Part of a small language model's weights: rotary positions, tied embeddings.
MLP neurons of a small language model. Each row is named by its layer, matrix (gate and up: input weights; down: output weights) and neuron, and shows model dimensions 0-148. Each number is 128 + 32 x the weight over its row's rms, rounded and kept within 0 to 255. Numbers have three digits each. A neuron's up and down rows have the sign that makes its largest values positive.
A block is one neuron, or neurons of one layer that tend to fire together. Before each block is what it responds to, as a language model described it from the Wikipedia text at the highest values.

Description: Last piece of a person's surname, or the comma after it, especially taxonomic authority citations before a year, e.g. Benesh, 1955; Anker & Marin.
L12.gate1103:104151186130106112144159163092129196114116118124098082165136194138135135136095126086093145125109106159067144156118104186156219118170142118169094121106082128140137126100128091101120136096175052163153109146172132037139137156129116152078156187131118144160130114138157180128133196125133140098149114119060153109140093131126144139103104105065122162190106105187125118148139137139125150058171153167154063123115142112163121116120127111181133179142151148071
L12.up1103:158130178092138127153136085168039119135145056152107131111133117149092095121114094160117126117140141119106161161200106096190157083092197050069145114148174158121172132115152136130108192099128138125143083111109137113141130117119142135104087133110068134156119087084152107096105119178094118118166114045151162154143106064078149128141203077119098158122090189152081146078146119178089108159176134151117157142140128082141082165115127148128106155157079141097
L12.down1103:112148127141132051114159133115179121136093127132182120164110063136096126134144146118114108075136081143094129078101122183111187125096078070144168149091117050137093100101114116101115171124206128200138074120142126120132103047128114138150148159091149161127134203146075127156112176175151154141212115147094129115142159110119134177146151117113156088102067104090086196142124183144117135120116168142183068109146123082136081152145134138173126141148122146104

Description: Punctuation after a name in structured lists: the comma or ampersand in taxonomic author citations (Aurivillius, 1911; Ríos & Carvacho) and colons before football goalscorers; weaker on scattered word-start pieces.
L4.gate229:187137098097172146083092132135162146149108058136139120109144090107097082136159068134184091102141144142090115102128086091107144133201170110069106099086182176159176125149141138157084192150107130149182085123117147113113084127091223102134116116160131107109147139115127110142136097158109162171139094103119138128091102150101098093094090136120118156142126089166105137113138099037116205159124151146125107080109137139091123106179175189057113169147132153132
L4.up229:137117121080140090117092164170153179171067097165126122152086124132118086159125165091134117170153084101103192118130093079103128161213128099170120019114153113109180073081093106139097107109164115154164142089193168171135110149146214136113134121140135111124183119132105130137172132100125111132133128101158149145187140168117121197102093141087130148077087070164072188125121092063156161107101136128095171109087092074146124020208164150115114171163142172133
L4.down229:138116096142186120125181109127115063128122107176114169165157107110128128121152101179123116113124174099110173151087104075085152156143128132090133060100117149119156036104111118110079104122138158108118109170191109139126096127138124147106155150089089138089127139167131090138114109152134135122198177107067116152098156141155087183147151140167103135113127153121098161126131132080095139160129139166179096157099141157131156146148150099126088080119151216140
L4.gate645:144138113116079160123128138110145116126107112142109051153107140103084099112125153115143184171134128195131099092111148158157148141141107183166108089114132123150132147111097144145154116130164110159133115113114143120141131106147133100125152069052061124063086152109111160056096159144106125144130153122130056146107137114179106138143104096126145095147058035154111154117146092101139150126129131128095151134173186104105147137170144140155147115085146145155
L4.up645:101126133105096134084129175142128136140107108140142133108159090103143107126102104161206191158166099080132081105067135096151154074130090153170123108110084055175164157081108116120146133096137139119144112132140123082178179198149106108142137084148131130158157133065086168110189130138103133212192081091133119166128166118119069131121133110077175137148105098120125156100141108101097123111181157098130099133110092159091103069156170129118186133097177128091
L4.down645:128115064107118187105097120139127089086122136146129156196105102122140108092154073146185185111145180098185118073062124103141117064116149105135107092174164113137154090087122146134150095123095099134102086077152154156141116186120081106192144110136108154139106175124080137113152115137144150192190112084149154139133150098157093149125088186140109111149092084119072111123151116063095188132120194149148119146142125144114081138159182170102114105167160173132
L4.gate778:159111164148134091121138133162122126123130090122126165171163146149124112124091118101090061175155119126165146089098100160099143131130149102074153105099138138140136130092122091126129126102081135149139128176102133141132076080151097192144135142185121131177129142118115159110151085153167135134114121103026164118129115077071101124101106100118106215138103133166109134135186072149142167086135155166117127148137124140142109133141122141172115155098058093173
L4.up778:161114148104137125119187120153069114173129100162111150111165178117087130145097181115060090161124101209092139136088174145148101090153143070093101084153070114138091113104111117134132084114112141139092127108129169088068084061110048167187156113179085101107131133152118133138159143112095100138127072171115138157151106086090093141104113099076085168089098101207134168127213109140093122046149123149150172122132184086175078083145142180141140098103088112136
L4.down778:123143157057111141026155150110162132131185122155063095138188131163164132157130163136126073083152116139155162181101118201100092074166169206127127105185144175098116128118108083128123118121117139131164173152108124145122094086129066167156129120159142178120134163179112129079178108120072087133084113176113153146132097117095087135085141067116121129131137138177140101140167118158120099106087156147141163107174050164165117075053119135122180094153114064164
L4.gate1036:153117100147090117160089153099193146215179127095148132073162144104126124135126140157082154164101107118097181160208158180119166078126184128198120221165151140162173124233137126095085122091132091121140125199108073151093128121107169147053160144129079082086109187108137151071086129117078119116182090098110135159171158149088096153077139105103085139099164163177122129142126157096105140102110205142117119077128124196195167118174135138175143059162148136098
L4.up1036:119137162124121110143046109097114138140161110154139122104112107161092134076137166155100112129159127087105179154174082065072095148136161074147111106123117166150130139109095134083087161080102137123113073153080087142094093113169141149138089128123109114145129139115113122130083142057092108108136056112072124170146212187140117139130110083107198119112048119141109091097106116141120135128134101123102087083104107159111146096103134169165103095147139158066
L4.down1036:197102121102156148123116131127148161211143088139083217113080124118045163122105118101121153147109160104119093101147132164107106097117129122141120114152151132148125142111065143089113173151112102140127112138087127162195114150154094112146120124098127139106131131118157136137073081146135143183091082063153126120176119131147101173164141111081174128155069118134048099100087113079079138132073128117088150155153110097139126111175101159140119149144175121091

Description: Word-initial or mid-word fragments inside longer words (descri-, si-bl-ings, Row-di-es) and possessive apostrophes before s (band's, team's).
L12.gate1188:136158129131136122116178106128141038106117084149091149111065074117071150145064135130163182157121134127153096118106105153156105200096090180133088100157171122093163061122107142155123142136104163160155062132153113142132145097177066128054124117106042111080155137131106170129164146124160111162133162142150122190138079076179095090085122144152156149154086120135107114160125174123143148109127136127081110111145136128172089102112147168101137090197144094180
L12.up1188:136138090089113127127100142112081121123111106123099112153154168114111066136114124082142068073103087110130131198072046157095119106105085186114100055085110107169081176126111132194133107159135134119178117121130121119106101095078071156160170120158141095158189073148120096200115172109081107129084134115139136081099173094144119151167099153138144142112107171098185146045159157161097104145124132110167108087161137112086167139153121128117125119187218106177
L12.down1188:101125097112104095061136137109094132121141135161186112100155172133133157127164098176157117158150136155137094139117126131082144182099052184123129118109132115149169119151153186148093160166109109137156127135107113089093154108101073126122110116102146121097104053098119124107114117131088139160143130159106097234126081114144062156167107203179151148206115152059069147174141197117129117158116138074121147117091165112087124121076132107152104131133099095115

Description: Stems of academic or artistic field words awaiting a suffix, e.g. mathematic(s), ichthy-olog(ists), poet(ry), philosoph(ical), plus scattered name fragments.
L4.gate116:124092125142115116134148159074160114146096083153062125160147120142135134180143125144150111137141110150152111104082110098145162181219106120137152137098156151068128130087160119134102133089166133154134129139104132136126099165102086110126116116075136184082155143120148173110066178173104127119164133134124158166068149144117160149135114148158124132154108148176089140058058109103141113092156193107164154117142128178133105160144147154151105145154132082119
L4.up116:077098116106087107132138170136099111152153109190164157167165124149028052139140141119118153127141094120104086151134094074126135121162127157100161129052087164079103124130143135130131127133137181125134114164064196090124090133162099092115070177110114190151115130144165232079110079122105125135160141118099133069091148089102170131152133112144145117167090145116091138065098147117150126094135146158122155065137123132150143156128102141146133148079151122122
L4.down116:177096120111111094214177124093157072114158151170175105091142160041117175165157179080149083080167147121092099094099131090104134164088083104093119196080120156091069182103177127089109123161180132164154150144082173135105091124123090155137078132136154157134154091143148150122080122187058166155092114148123100078126163096101118133145174132124153110142078092084105162088184151113112141181139147153120149121143168147184124195112099139167119136139151182067
L4.gate358:127100124121130139133177074107175182124124155155107113081149123120161127049166132067069092144083157123110141099101071176119105135157198108116125100172115147017122155119096144098120076087121105145118154112099141143142108151155151122106053121145172072083132123160169130172121110177138119095132187124114128130150152128134170195138154108128097150096139132186115175109164228140118162103179123118106116105129135194157139117124181135131129091095154146091
L4.up358:106116115162101105094107124082118035149116102116139117106159132083168110088126077114168160157025177162229149129094159120128145163122137138169103099072075113114105206091112144140134129082152088109102137137109138157139077109098163163127086055155127158165133142149119149115124153100165122126155127152102172166134146141130161074142152214175120089152050134069077109107103129104116096121184163033152154173107056155115145112110118107111092132095140156105
L4.down358:138110133146105201189050137146135127107122098115045106196139159138149135072124084068073136128094136080119141170109145162136111121097137149145114165082107141114101126146080158131100125129193104146125133161105129145181145128141171174107058098122196174113151173162164185164132097107112131154101142128125152111125147138136145136119117133147155131109106133085125137090169110134147189100115165105125141146103115113127109144090136108147088146083113174106
L4.gate438:144134095092095106135142111063112108116144136066143089129086113119145080136104081162177077194150153198146142162082098151153134091091162187106160172136099116157183174149167165124156094119100107138193135122118114138109142144182118116094177154138129100109136140154088139112129113172181153124091169115191161142139119108099110117129078103149182146085136152113116081079096150155128079150149144071141123174139136145112174136141063105098184128157154142152
L4.up438:158142086089073121125060143044086150181167106139156135158098112129151120111103105151107105131211155132118137159124070157166094086138142160066169117138080131124091178148231126135131162138151119185160108142147165140087080139160105161115142121105162142205104148120125050154137090138124161198144128140151151156149181131099162133131070126184140133153106147162135148113137119115138211148089100128113136090143141155110130141160199061139149082091101131155
L4.down438:108080124063143152104140123084107107125122039164080109127124141127062118173148089138126099096165199069108136121129092120203082081079155193122093143200144109089158150156135126135126140128159129124163107201153181134140175139108151146064137029123120129117113130128116108103134130106159171144156166125164145175171156114106150123126092130169106126137090156128204141132099178108139117118122092123085129101162152152108173124103140093156137085081129142113
L4.gate748:157139115105103163132102135150166166169176112132151151138129121160165083147157163146108094116105155117117148106116098098173156137127120112182120127182140082103087127196104158119149098043163086175139135123097126154137121162125185099170103095080153088109129143174144155120095169111150162117193101122104187106091106134080099070123127136132120095155114117168116102108104183114121152146104132072077152138146149166105140080141115099104105149088126145048
L4.up748:128127133128170083196099122096111110145122140132039119163100133177077115085130215109103124098127121157141100128126086113159141155240119147096128110123103149106178152164162156111122118125112110199135135145158162132104178115176161112150114153114147111102126107149142128133144159166157080087178177164147102118157130115125149076111111171137138137122119114114097106125114096121129110096127172123186069098166077187118136160200099188101144097098141101144
L4.down748:136080137130160074158109133073138157163102098082108162105163171146133090088128102131127143134120117105108114117111017152067050175148112195086171139142097126133085152144132129175101116111148093132140106067163127138116160105118190137119131098115139102159106138175116082131115201116164099158141113173198137119145151111073125068137124145108143090131131168161060099110154139212113168106105073104161095145173145194139133133113146129109139090136116211129